Weights of a small transformer language model: width 192.
MLP neurons of a small language model. Each row is named by its layer, matrix (gate and up: input weights) and neuron, and shows model dimensions 0-191. Each number is 128 + 24 x the weight over its row's rms, rounded and kept within 0 to 255. Numbers have three digits each. A neuron's up and down rows have the sign that makes its largest values positive.
After each neuron's rows, "fires after" lists the tokens most often just before its 100 highest values on Wikipedia text that the model never trained on; "fires on" lists the tokens most often at its 100 highest values on Wikipedia text that the model never trained on.

L6.gate281:118134135133147152135143099086116106109080107124130128119066108125154100124165118106102175149135138131129131086120115117120141117146080138093122132135137104129128125162141098089140116137104119095169093087136158124139149114137117102115139108119139164107156125136141095153165143125173152128151129148110100132176117111125113110138140150117117106159104143102148136153081127143133157122175114158133158119169110156100132088150143114077085098146161162115080111139134196168147129110147173091144092127108144111133112185137115130124131111135163151137104127141089103146112105099132100082
L6.up281:094110144158180160067147110061183107087107154177126141137108140129147144100131138115099107102135103163139133125120106128113134141153131157140142134133131120103122154088115117135149149126136120143147172122133156084106156116115124175121161149134134172137112109153071132150134131107124145102126101115133116153129148117141104102091116184144121104105144139084116135156102098091112120086087153147122160131141139138164100138163110091109142128101129091145117114147125130113130102107121129115096124195132139133135136132127173127073129157138126148064114137129104171112144113152147144109
fires after: "th", "g", "b", "c", "if", "z"
fires on: "n", "u", "ic", "r", "ed", "ol"

L9.gate355:125161106161096076156105156117111132093113112136162103094127071118121150075164105150115112126130124168123137128118121150080121125132149089135143093111152104144122123087084132154134110108113114090097192141127116116141089092126138145124121099145117115121118068127093142123070106120143132092107152098148145095105125119115136125082115134122174083117111117168143141108113131107118097133105141115153116127111104151183117113145067146107105117145126107160127117104152123113115166089162113094166084133137136114149183093105127123140116133129116138101164121118144133121137132126144102125
L9.up355:134132096145125099105093115060121175094148113133141152147146147140133144116157125135130138129112122155153112118109112124091130111142127086111120149121119134161087103101111139120170094083117129112121159138163083137123094144087124123117112150148108148112099101135152094115119130125185116104124120093157142110114170171130080133108149178123138113141148123127152132138126137120132129146125138090105138117085120122113127147146105144117129118184087089128129125146149122074103133114138169138148141137146112113105170084111107154101081130146093128074175129096143111161141203132159123135
fires after: " ", " ex", " E", " Ma", "e", " Ra"
fires on: "en", "in", "per", "n", "mp"

L4.gate291:127075094133153154121139188105142138143151120126167128125116085121152177163126125078156113142159128117156123131136136118151096097078125086140110174109134129126094118158097113161109120164135157147097133109158137126140095133093100119127107129137140102158134134118134113144123126156133127106192119136119101103137092156163071155097149144094129099101103104070091115160120110104119116126164132149113112086127119093098091088130103132133125116109128121149088108134142137160145117146145107113126146140105138117176142151162162123103099103156112084132117112111167090123154159134141141114
L4.up291:123140097139083166130112131126086143142122112076152155092116160179116093114139115152139086095150166157124152123083140127124125083090106126118141121163095094142158128130167132174151117158142159120136099130108165150127177109104097127108139148137098134112135162158114099093124095159124128128118118106161102124139122145112137126132119094131166162148112115109124146107140135149108155116111122132126067104113139172135140138128134112126098127103153106075154100149176180130152092141137158100113137110135128104136115109148124123092105123190105162122162108117106142086154129147160141158
fires after: "s", " S", " W", "c", "F"
fires on: "in", "im", "re", "ch", "ine", "ent"

L3.gate208:102169123112076148170153101130158109140142126133106126105104160128142129147099114137108116145119164118163156148134122150097155085140132161131091113108131142137155095109130139154126141133125101149127152133131145103094148084101124108143140155119124139142179106146119125095125159169137153119171084119144100186106140130173104153109116087114143121146133137075093166091141127170141072154142124117145107100097107129133117083141146085126065165135106130153133159118101113145134092140086143138086168149097142137126107102169124136088133118148121140108143109135127143135150109110138080123
L3.up208:108150106088159075141094104135117116144165122133126124140069102135121094153124107142128173103133116119087111151168141085159102129105096132147114144104119144122113143126143100136107108157149137109116081128184095165173133118147077126149130136151132112138145167141132100137142132109112133102083115111102130118102142141145116117131133142114119098093062122132138157143147153076101159101113132150178113158111100107158140118109131132145145126128102099144142127111124123169112135159116077126141148144079097107140121151139084114119082121119121131128076144086122071104099099121113141106
fires after: "ie", "a", "u", " You", "ha", "sa"
fires on: "f", "d", "th", "p", "vi", "ult"

L4.gate297:161137156105121096093095098153133145110125078127153142143142110162147160143071106141131115118141130141121099104158155145133129108119098119115133135147119119132149149142131152146155117158136123166110048134135087159143150132079101118140107140115141108158117105122153100143138105118147110090146103140142155125093089185135121144104174110087121163132094094109158101113125152086136109127177102141163144098125098171134095098128133171092113101118149099132106122134105115141131134144122171115138123142121173152156150102167151128100109139131116180125156130105105114068118154119124117147
L4.up297:137117100096127158126130117131131141119126109115142119121100062130138142122102122121139163126117134111129103103118114095140165130077143110127129140154118120153166158091117126094115122142081137110133151143113085152124157122154093125167129156153106197116123132050118120118122125157150083162109125139147133156159158157140193152135119110134129123132135103143138147137090111108103114124158114175133175177107125115157128110123131081140117130109120134105124116136170074097145121162108114148133150108089117115110170167174108106131142161152157128084159112119143089104110125145110152094
fires after: " F", " f", " M", " Ad", "vo"
fires on: "n", "d", "C", "F", "est"

L3.gate467:092124146126078090166126116092139114150167162135113125144105106105137167121110140182119090129124180148158154096113143149109142116162121095134113122144086123151138139133120149143138129100195115148104110134140146136134147127138142126130110119180148089137142121144111126128177080123153133125142130152121131190127135095079109123111128148175086095163107118111154135126122145105142154109090109078177142109106155134151127108137108147117106130146098115141131111150144105133124137110128170148105056115143145119152142110099142092167114137108121178157146174141140126106148108126093117144
L3.up467:125109115186130113107130083122133133115076146138114172097116141181075162150132080143143124121091133128153083101126148102102177138145143122144120123134115118152119147138118125151121099122158113126123109101186128098077136110099128152126123100174137116131141172117121104144099123116113140125118116151110127097157098138126078161135104138144147124139106115090129093142162134093094112121174117173163111124117132131127130149140134096173145171144131111140057110118130111137178111155077161117126077116107147129135147174155116093155121141131139162132122132122138126092118106135120150153
fires after: "re", " se", "ce", " f", "ed", " F"
fires on: "n", "ed", "b", "un", "cur"

L9.gate73:129101180107127108141133151122108202153130111144116080108115082125149167123134168081138082054147169102115101117147134123095105127154104152101180141131149116135134108155118154097090132126141152080127142082096138166105121159101064116155104148109124134112130129154097145155117112137099126131159136128104122156080137118135125134136128148131111138142136170125133158129105118129110137107130150110127142153114135116145123151129091121103123103110099153129142116174134125139140089096115113128111128152111127173119125160142055142101102150123132105124137135156102155078118097105145133130
L9.up73:120102172164094077136132125141177097115079109124148114181093114065137095133137131156112110123129122142136086121102090112144113144127128151106120143125104113145114131140135099124091125113099097144107122101105136112119174141150086132125138216122138122128119137130165147141081158119115123131128118095133080161145187136113118132146135090125146147134095087128140138119132094120106165144125122111121153085116108138109127118127141142140165195146049163130100086147122156096099136145142138103138126125130115138160135144116135131090155109126122149125154099140110148092132122117137145137
fires after: "c", " re", " part", " st", "ar", " be"
fires on: "re", "n", "ic", "li"

L4.gate236:135162111141134095127158139066143118144167153152138076130114120130124097179153131138125130115128125140144091192137095118148140135089098152153138101119039123128165114126166134121163113109161128121099116096089139138116154113125142096106112162126173131140119112146125171105146096111142094121155105117088135098133102161114082158130150097122065120090143094130126110128153169164133096119120090168143144135144130157118145133131121115138171109143134148107117120117088103102160102120130102135149140118121174161143114112155147141120151112160125132132132123119115170116140157140104148105
L4.up236:107167131164161129149119114140120133118157139104102157084096103144105163128138151115086108097145078160167130130089138126136105146084103156116123179107130096157094179163125129117126110131156154146144120155123098122116136149136120113124110129125097108140123144113147123098149101088113097105177113144136100132143126097174155130130142099122121142117143105129108089101098104106169108119102111151112130110124131088155142169132125145088102117102115062111111098118087112168134154154104150185141135155133151114122133144137113113113145187089144147146128142105143089118150092089095121135
fires after: " an", " pa", "ud", " to", " An", "ed"
fires on: "y", "p", "im", "st", "ia"

L8.gate158:126116130132150146150105151119141179160151149129102103131100152116112098125131132143095143115110158099131143132122145119101144134102137149120151130121120100145122155086111170081108122113137138099129176086111119124115143062092115136102112114098172138152147155151142121143163171104123136114141118113160132165136111122140143104123111158124112149068067086122116114161138126161122102087154153088109109166094135139138109151114127132112145167096141165130137148116097155126155111145093141134151178072126106156125144083137143116125127105075114156132170138130102180130133095098115112158
L8.up158:151134123185084114142139140112130127128119113146155125141147111101124110162137082092132125130111134100094174110159123106101138161131137111133097144120179136122107128117148152131122143099150067164145146125067167173113141112122173166165133134172138140088120130154134120080150110078136137114089144152150077110157118128109152090104095129145112155131151083132050131101121153154119130103138145136153121142119186134142141109151111116117119112119151145137127116166157137093145161131155110101152153121125070119106126115156093119141107109100112092132128139123118122116154124149119129153
fires after: "s", "an", "in", "li", " plan"
fires on: "o", "n", "a", "u", "w"

L4.gate427:121113151165117134146141091113175137133109095179145120082144090131132136119134126148127107106079111171102096151118146068122109130139067135137126143127111103148101118163127101142129143142159151117142170093141104155157094129089135106119101114092157109125150117137115084137139110136115114146135116140133139157160115120133088113128112141125105114119131132111140130169146133127164142085170145123121132175090110148122096140131129107124120088110142108108096103133156175094106067099175132102146135102131168126110099126146102133098131103175080140081108115086139112092156153109148121112
L4.up427:114121107128153126127151091131147079090143112119131146113141159078139146146132120150152119144106111140163121130124135117096090111160118130164140090107144137098130149112138101129133102114110122128157147115107150099102169169100083145084137134093117124111126158133127181144150156147119107100124145100122120144138096119142094075138177127158128178150141081123136148127136132095122111145108144165112128129137134089069100126128107095120111144139127082141081125152123219127109130143136128082107123122103100092120095138133150090097132108201101123109132147136159131117106122136098125117
fires after: "s", " Ar", "c"
fires on: "ch", "al", "ad", "ic", "ci", "ed"

L3.gate415:137124115133133133091136123110151085129133162080184107147107076095136098183137116095096134152115127086149103150118120097140115107092107113135108132144136107161129149141119140132184116096101156090121139120091188102128103127085097106156121141137090099131131143072113159124121154131158147129133134128129093120140113115121073076145120111116146103166159143113127108103114145146104134120150172120126137167109157092146107151182127116105110109125101124143130098163144127118137156135093091161147160120117103111122141146135135120140115180121153122114134173164118098164103099109128134109
L3.up415:181153112205078142147100183112121127143120160106169074130124106167148097146173135115134114136126151103100151134122175136127131112125107110152122110112131112121127163113107149124113174136121127124121119121166142120155117132143139080146140119129109099126116145122095165100132078139096140126157102141126144138119089179130122124090097141139161107165154151131132097119112165109093138132103134114100135148059208123123103131140133139137137107166148140110125129139149128097136157130092165101103150125091156138114131126129138116133124139124093088146173132119108132137168159134142101113
fires after: "'", "=="
fires on: "s", "History"

L3.gate351:136115160132121064134163126116148147125122141169093117123130132108124171093107150140154107131123120119118132103166152134104150133120111087151149084153071130135125139096131144172153149109137120145075143163138150120144136121150147129157123096091126137136076144120152120137152101141144130167117141116127119115104162113110147098143123129154111138097120110116140138115123130158108144100176122068195139119104128143131101106138123080105097128126129163138063114135144111101133132074076168133129110155158133127114092131107146113166135132125089173152121101112129193116131101135153147096
L3.up351:138136148154110082059122133143170138131149110151103152099119111110120162089109161149139094142122100121094090104155075105110120110109154118162146100117084117120134116078129149144139147090131121146068149132115145133137120118125164146159040122131143155139092158122152066142171091118136127143126114113141121144100142129073164118128101157134094124090139110119126142148107105105129130113146143086144141094101156157135082107149110118113129132127145116113115131149149123107155118113167096117147080124154121144118148143110130099128105134104102152164142094130139135127153095146131139104
fires after: " f", " se", " F", "ize", "re", "F"
fires on: "o", "n", "cur", "al", "ain", "der"

L8.gate272:104134107160133117178127115101126108116138111134066130159112141132129112103139126141114136076114149098121125132107169126142107146126125085099119137151142159137120137104077114110114133137135117122131132147114106142115096147145153123113122102133079137092122117178151144118150121139100104106130150121129156122049101146143143171140108109175062122113101157138129092124120151150133141090130112134165115150083127153151085117142097135105125112164155118110077157115141105142126108107089135147130144111141208129194098110134122108139121102169120127130122137082139133118106082100139101107
L8.up272:165090140117136134111134126117147143120114150135130125097114117133158132122156145107086121142116098093101130106107112158168130152149135121133144132146127129126138152121124154121145152134100095089137119133114120135108119149108083127101127129144134142121231111098139130151148077128156112158157112147096107167109131103133136061146140123133130175147165123084174088138113144083118129158101145146130162123141097139084095178164131128088134126143153117106180135131127152138127110114136175128148090111102114103120137137101136113109114113140100113084177156089156105120124172157162110143
fires after: " Te", "te", "fer", "H", "e", "T"
fires on: "le", "ch", "C", "A", "ence", "L"

L3.gate16:124126124107113134133136121139101148070119101155112104145139106121132155143112128161123150119168138087093148135142145150160108148107077111092146151102062148102117129140158162141086164069145075091142124106123096177136101105085119127124147124132149083125151141135141087115128143119169110164139086091148112157092101134090105112108164109134128135106101144159132124105158153100109132098133143103136089124128145139159096155152121112128107123135131091094128127119147133123124129159154107106108150162140119130156131158100157087158127159127134165111132134050115120126142140100131140115
L3.up16:144156146137107109141078144140132135083127106126147142103163164124162136137080132095138096114128141166143116110135115133123080104144135113134156123146115147146121142082103135139128120113160128174119170098139123104134118128125103131137095139140167117120079122142139145159135115120142177132115128109116087108165130140095085141146111101100144091121112171188122181116086096150137119141138130131131098166173105161144134143128188106152131123096137085128131131163139177113141106118113152104149143163137134152125113115096138163089144175173077119160126142133144160090139161117136143105
fires after: " A", "A", " La", "B", " Africa", " a"
fires on: "n", "s", "re", "er", "z"

L9.gate196:138119113157142154094121100145098104086081103124125134096154114160100117113113130124096160155101136144114102131061134189134136137082140113162136136096122147100141134127110083130138152135131078118111121133139120128121127120111111150150101115126123152178184108100123158106146137128116157119121141110111140136153125148108129096088137116093126172113131115148090062113118128194112119084134144131144137136167104159095129085128139074134133147153133118113164166085116130113123144126106136144105083073136113115095150114100096122121117117114106134148131107121146179159145167142132138155
L9.up196:119154070120110112061133117137135117100145120102100161119124141101186128093111098136136122140136109129122126117123122168099157137102146080126172130165105123149128127101063121111114112111132108147154132129115149139134149135117105141107114096143128142169129104131108131105135131151174124090095102196117124166171159125081154094160133157098134120115144133126085102098118131137168108102128163127121107137088136143130139131103085124139178160131149135116098152045112129102117106120133101115138154109110108132116148107129113115115104077078083114127138127100136106122136131113127109134
fires after: "e", " In", " E", "E", "in", " And"
fires on: "ar", "con", "c", "er", "f", "ad"

L12.gate331:122119106072158140131136134133148120149164136133105159126119113147085158100096142173131121093125126128142159153101097149147161107118086079160155164169134069131125146141124094141098111146115136148134158107100112086160158154130132126129153093132138137099164172125122167117131089118117140112117141122131127159111130127102143123144126117110081122152124135107090142152127142061117127137124134060129121118132135172091087135119119108179144131125124132162115139134113124109166143162120172094113157152112089129165129060132184128137082137125124103131106143107127108107132112112115105134
L12.up331:091103123081176128143073104133136111102150129143148133085127113139136116137119103133133117128103129113165128144166142128127145124118167098139151091122099061103148135145127115137176120093165143152113144157195119124172135129133155153111130150107131129092168131157125167126134111131143132175101139155143134135127088176126117123188125163120120143159148100119100150120123103167146118144134168090119118102136165141130163156151100120125149087173123102104101067132139147146145130155087128121106152141128109151132126122089145165143139158115154128078107128140111154168123128118152098124
fires after: " ", " Go"
fires on: " |", "ar", " sp", "ver", " Sp", "par"

L4.gate235:087122128132135131085090128124145201125148136120160081161126099139134128118138164134150105134104114095108122179121147139164121165142046133120145110126078152119157135124143135151108129113109154099146171121147132102129109118084131151117137151077132117106106117128149129089111094164121163125103098127136135167119159119110148124123132119114129069139086112106112146137141159158134153152138182104135107122126137139151142163113123099124132122159083139128160151133142158102168120113116142154136133139123111095106177091113109113175093135129122189109140131117123084145124098154104124107
L4.up235:113149127113098119082132067100132112123131141091151156152097091101100123141148115140145078170161146089162102132116117120134123146143106129144102147124085077104100087120110184130123164102138106114147149151140120118122088144136159121100141147120108126109096097123147137070137103121116157118138099129121131162134141144142164122107104157132108151196100136082132109136130140147153123140097106141153091135132165119115155132148154132114143122127109138117158091132135165196146131122137121132132135162076146101122126128114130155142080125131096143145164194169117136129109123114091133146
fires after: "\n", " a", "A", "'", " c", " A"
fires on: "s", "\n", "er", "ver", " \""

L9.gate179:131135132144098127085120150118108131140157133124103152128110110115130143119111151150158182160113173098135141196155151119130127104135164188105141097089119144145091123116111138119145150165133138106094189152093147151128124127104095151146120138150105108072161125160119159112164134117138158099161146102132128164144089114110118089138175093131139112166097124135108139126134112145087112107138158162141136160126121154112146144153137150100198131118092136131134128139121119132122140116138095142098146075076097146136115153135125076155157125111088111121153115108136145109121102142094139120
L9.up179:124112132118106127131103095131142128110130125095117115168145139164071104126085129081159130125102129109139112116135149100079087135133107144155146121143144131161117135149120105103161159150148102172114125132118163152136127131138122125085168141118162137111130112163128121090159124100149096121109095111161163119117090101116131133124138128152087095129130094118109121142130146135128098117143107152139094143128140162175118158154127100116119126151117080123117132124134118168134118130148154123181134093102188108141115144160155116111188113173181131127128085138103098169138170048138117118
fires after: " ", " the"
fires on: "e", "ra", "al", "s", " so", " he"

L7.gate290:126133099114133186131086155095126141129123130138133087172120156163107159106100173145094147144140112115121124095103089129113158115137098119148174148130126096138099125156163133112105146132085122148158124185124115137163136134122112077154100143118143096132129093150099133131118094083125137136122137108116120127174133154142168163153126165140153119117141126137164115126091141170088121118132159126149157136095142113131112152144093133155122143122113110151104093129154155108127139095119145131089094148149117162154114145184122142142129106137149184127155115104126185170099116079106147165
L7.up290:129109123132144100121113120093152129128151169163146122170108114123138115097129169088127091113119164148104113145133134132104104112118114146148132115198146092153106142140141100105092131072118069149129117129116129146068090143119073073179132169162142113099135159142144179137152086137138153126128100121107171150106128142150112147094096110105138152148117109102147116129120143133114162150164138194154119107135161135118141125141115141120097139148135142110134112117156148165094119141127112131114088141100092126126169130110128141089108139136126119102153121162110155099171108122132134093
fires after: " D", "d", "per", " part", "c"
fires on: "ic", "ra", "i", "on", "re", "ia"

L3.gate168:101144156102066102138155141099115173132129126103184144128082110113093128123131133116106117135131108130138152098120092098119107138116089121112174111113133126160080101105108103134138113167113120124126120118128124102152136136192127114159130111146102131104132146152096097147149105128150101149097136100116173168154142106160146115134094131149123109094126077142139133081101085104134129127121133155129120123114102144142166118126100141116141088141115126103129108146121096158169133140112145109106094161151094115080085122109072136083125149144133166143112119125122143128150157147100196168
L3.up168:155106150110105092109135142125157072136158094104104152134122131160155134169102134118148152122110140128160134102101143121168115120136092154140139101127099104145114142121113156176110133115089099139136134117123118122192138119116120149156159135144080129196129166130196101131148123156117128142110091084112119153120155101132130102126099124131143124097117118127136141092121136135181161154063141176130155138061125121138127118160075138097118131118103145114143106113190122138155132120133121130098099094145139109126116114102117103146128116097123088112110100144152146107148120100096122110
fires after: " K", "k", " met", " f", " Wa", "wa"
fires on: "al", "y", "ra", "ate", "at"

L8.gate93:130122076124169115111106117066105137068123072130097144135150145142124166122152097097140132140152140169104142099153136163107089139137107082141092159125138142133175112140099113184140139109121121147195140105123118147147109128079136130146127121117098137132120132137151114128138116125133116114112095125113103170108131142138090159092119143099088108107136082115158141095119178118158141120145161144126106172100118110134092114141140095113120090126122116091124124103107109082161148131117114123127081126123117097129139109112133146126105122147085097103154134115136184149105097145161115101
L8.up93:141097150141104088120138123124120174105112125163105133128156144100177121151125127108151115125099128148072126056132112106119164161133120129153127110105132089143114092133096103176116116073105105128146094162119121148137110130112131114138153174114126139087164097130133109150165099123138111116127146099110110103112127150128121154119137138113179182157130105088162111157132130126184132109164102169145125100100124140147116132131155149129174138141170158098163149075133158113161161129145150120159117125125119112145133118135178116141120146154100099110114132099135129125120120148197140127
fires after: "te", "e", " A", "hi", "ru", " Te"
fires on: "ch", "ad", "o", "g", "lect"

L6.gate251:129096077142124110124135142160125136158147129150108140087123103102121123133049142111149121104111128137114112103124118141137131120127124100120094169152114096097120110101094142100143149141107115120105090167127120099136149137104154134123119133138152106172157180118136143126140088159110097112152097164156101102104147106139114129137148152132095128102072146147131136158068098131147154143122142101116110162062137139104114125119136113132104134160122100183158143118156175085155134130087126119114092155174095126103130106122160119126137132157103144103106137103103096181124125114168142155
L6.up251:132137101166126132133145131116154158138120150177121114092161127131098130156095171112181113122135116155114139097144151160105152142098140105150144137141168073145089131119150141103126166093154115136125093129088116137128116163102132083154139099122146112119155124145124113139128147165089063129117117147129108159177194131127106129108157126170110109117101128144078122109112155147171134095095159126115099110143147145148116134146128144114154104098132101142117099170137129087140113120108115112136135112153129146157129130054147148153102174136141131156087134111099141106135105172112133130
fires after: "\n", " ", " served", "il"
fires on: "===", "'", " as", " |", "ar", " \""

L4.gate225:098145137164170131129148151121132117114122100115150173086104095138139162156129118081154094134131161128132132108123125152133113111100142123135186131085087106096114188096099170138108113111097094103115175115105120090133134128126108146154110117126128116120155113128084109150110134127125120086132137126160122135119167110120103124097102141152142108134141123112083126149094117113162140113120144142131126152158120157081121154143119150110128147054070140116094104149113130152135113125175141084090157135107134162082123125153155144132135155157118110111120142153083081138121106112078143120
L4.up225:145113142091121114164146126149138131126098160060163147122138153109146147135112128136152130121121125105143124106146136164106149126102123095137127127128125161132117116099093141134151118117131085127108109130103124114129085186153094116170120170128098130197111110139097148139161100140124129130174117142103117111114132085129068115118134117102151121138101147109177137126135142111115135134120134102125139163132157087164158160138158100166131141112161099127163166147163161130073127139120138081168117089119065170149133100157149176133124145147140150135105109111136121144133135135103155080
fires after: " ", "/", " (", " \""
fires on: "s", "r", "k", "n", "h"

L7.gate33:131124111143132130119106166134139141106178144130139175136118153149126165097150102087138138083133107159110144150140102103112133155099139124112094152119103155137153135169159136170139162159136125134140138119112149124105110134119097088187113137154118148141120128114128134103086088142115097157168124095103098153097113149111122115150154135113107109145152144094071144136070129112085117113121133141133132134125135119098122111114170145183119124163100095100143105166139109158148148138123124113114150123133111101130118099154151084115095179169094119085129172086111170088103137097110119128
L7.up33:126121153134122109103141170113201105124114150087116129145096121123138115120134112069152150079136112120084120153160157085110094146133158100119165107142140138132154124156076103153133124114132079112131127132104147075142106128117106099106118125143136191154132163087131097105127132105138160141175130073120102067120116184127081137127153147106122157138138136123167125144114108159101137139138096148111145129071144156126090113126136123143105108105076143105147125127141116133142140080106152113112109119130114144123168129145136107128128141112092123144146136107131152129156139135139172099
fires after: " \"", "\n", "==", ".", "th", " W"
fires on: "P", "F", " However", "p", "ough", "History"

L4.gate12:101097110120118147107125157135111111100112158143170154101140091149201114118159132163123118126116130121142125170114154134136119111117136127130162094147104096163123141091112142120127146172091137084140160145119158136089170155159141129108162122183135129139137170117151162123163109095132130109145137128112130123114132115151089083141111150153106095126132150113097154088100130155156152144151122106167148086119161116157094124110115137085102093117133146109136170142067133128130157129129093153149093128163147146097143130155134145113142091103087149118086089125097142126102110145130089126
L4.up12:137113119115136139144153111093117146182096142108128139113088126162132121149128114122111128066119125146087124147094163117170136106125131121147162161124154163129156102132108140143143109140152121119094129135100151094145138107139094148120129115147107107175153096126088132132146107134170122092107110120148112111139164081125137111087134155127109076155098128112120120157124176154154165131119141153110141101147149161092120140115093159116143151128127112117099077104177096169110089096137162131136158106154095186137128115118119131114141113108100154142106101127086132127141142080186139167
fires after: "p", "for", " Sp", "our", "ag", "up"
fires on: "on", "t", "an", "ce", "and", "port"

L6.gate351:116162151147145132138136116143142143089117153113116065147091114153115125132082149145120125108196123129120118117116113138095162108090136126144140101144121129082106153092149133116114106128134125106114164108150120179146140142121114152127137103093134121066112125141113112086163093141131088114122092144128108125131167097106080165169160156092089125144139137142116126119112140176169088135176091151151148112148130141127132116115132160114093080136130136144132145139107179126137127148108148132134112118111080145140141083165126116124091182080153153095099154144110114132103118136134135104
L6.up351:142138102102137088103126135146150174135080092143134163174149172117146127103139136106139127183102137096158125148135129127124142101114124134138124138122134139110140138100099131116152132090132156141113151074148142160132127135124142115129101108118128156165133090113129131099133109162142148113138115151118094120086168098087132096071139100138123197163120129162138097122082173123137129135096094159087120115131161109084104124096079159151103125142165133131131154143093145121090132137152116138150093124133115125126108096089155093126174119122130110117084105129160156102124172148108105133
fires after: " B", " P", " G", " Ga", "g", " Re"
fires on: "hi", "la", "ri", "ang", "li", "ven"

L7.gate257:161153156133108109124146110139120116123169143150139104130127132095127090120128123112097103102128148130128150112133131120118177107121115097130109126121131127089142104090119165154154126131131137102158150103119172142152103137141138127137109156146132139090108145116158177096083146135138137135116144114173092178092132141117140129135147102142142106066114114119128168122130137175163101106158191086138156158138122175140147114134099055139093107087121102096136132157106190119122139100101105118117156136141135102130106168154148141092083132145123147184108136110150126126138093120104098141
L7.up257:115156153106125132117113099121119126127152136050156144140096167087108147139111125139136122108123151126100154111122134115122140075095132142101122120153101126147174127078134128140183164176158093160135138099184112108140132117154140103141115146093158119127095105115131150104130135109106151081105114169159122153110116142098125117145120118123122172130122100111136137096152150115131165150093126118105104145078102162136141174139186142130100147120145132127105141126127124127118114141092153132103174166113151158137090113166146101112095141125098139158146100126135162120171102096100113087
fires after: " A", " a", "ha", "A", "y"
fires on: "f", "th", "p", "s", "d", "t"

L4.gate117:104139108110096098140103208126126146092084082110140139138159127163112138157105102134145120078134116147161100144131145149097143121141120171115097127165135126101127171155146088139169126112128107144070083094094130176130101123095125163135135119121175083122135146119070150150145082140125132130137122084133128165115088128108173118138137129115162116093110130114128147143127106121094136130127168133114115147118126152134145162140090097087101136129140135129127131192124110172100146139130151130174116120124158107090117111115112119152114149160143108090124137150149138123131114132132157143
L4.up117:084137135102116132106106100120095129175108123121131162145149105160148119102120139092155183139097084090145126154108131120136148149068078125135138166154152115088106117155139119151112158140086132144121166107089124115132124133157161180119156110141178114162147091118124140132162170150137156119115148122115165142129151123118104154102113145133086084133151119114167144130093113134129115104149150125092139144115101114112152084082116108158131101105144144120115091147148113131173113096112128138139112109104159099139087134132142119097138125109119173102120123156114121102130106172097175149
fires after: " (", " the", " ", " de", " a", " A"
fires on: "ance", "re", "ctor", "ci", "w", "di"

L9.gate144:128149082134159167129146128115146120105114117122168122099127085093140119159107136112143123134122108157162118116153107116159159115107144115100145090120140130110123147150104112139133119104124126158131111146087136124109069117104106096105122196138167111066112138122147112126128127139145144131118097120166130143081134101157134142134104141118129070116128140101114113152100148125108172154152135153109101107135139114129128160182134157126150103098117140113125136163081161097131115164106143081111136135087159168123164087165164097145146078138106145113148158121110151175136133078155110111
L9.up144:145122107141112123148115174159090159131126112129092136147131099142136149109113114128165114123131146130105155137131134090161115128158107126100129237124128142117124162124152123144113138147108097118120156139093152140130093144125098086151148161138115099171109124164126147170128130096088141196173141121123139114128136160149128130162166135092138135152164108138128122129118137115115122145119152146105127122131114136126131127149161179160129107119125141141149210136110157118116157146113128154156097097098163126123130169120136142111115148144106146120116190142130109176136116134185094100
fires after: " ", "-", " re", " st", "en", " Re"
fires on: "r", "s", "M"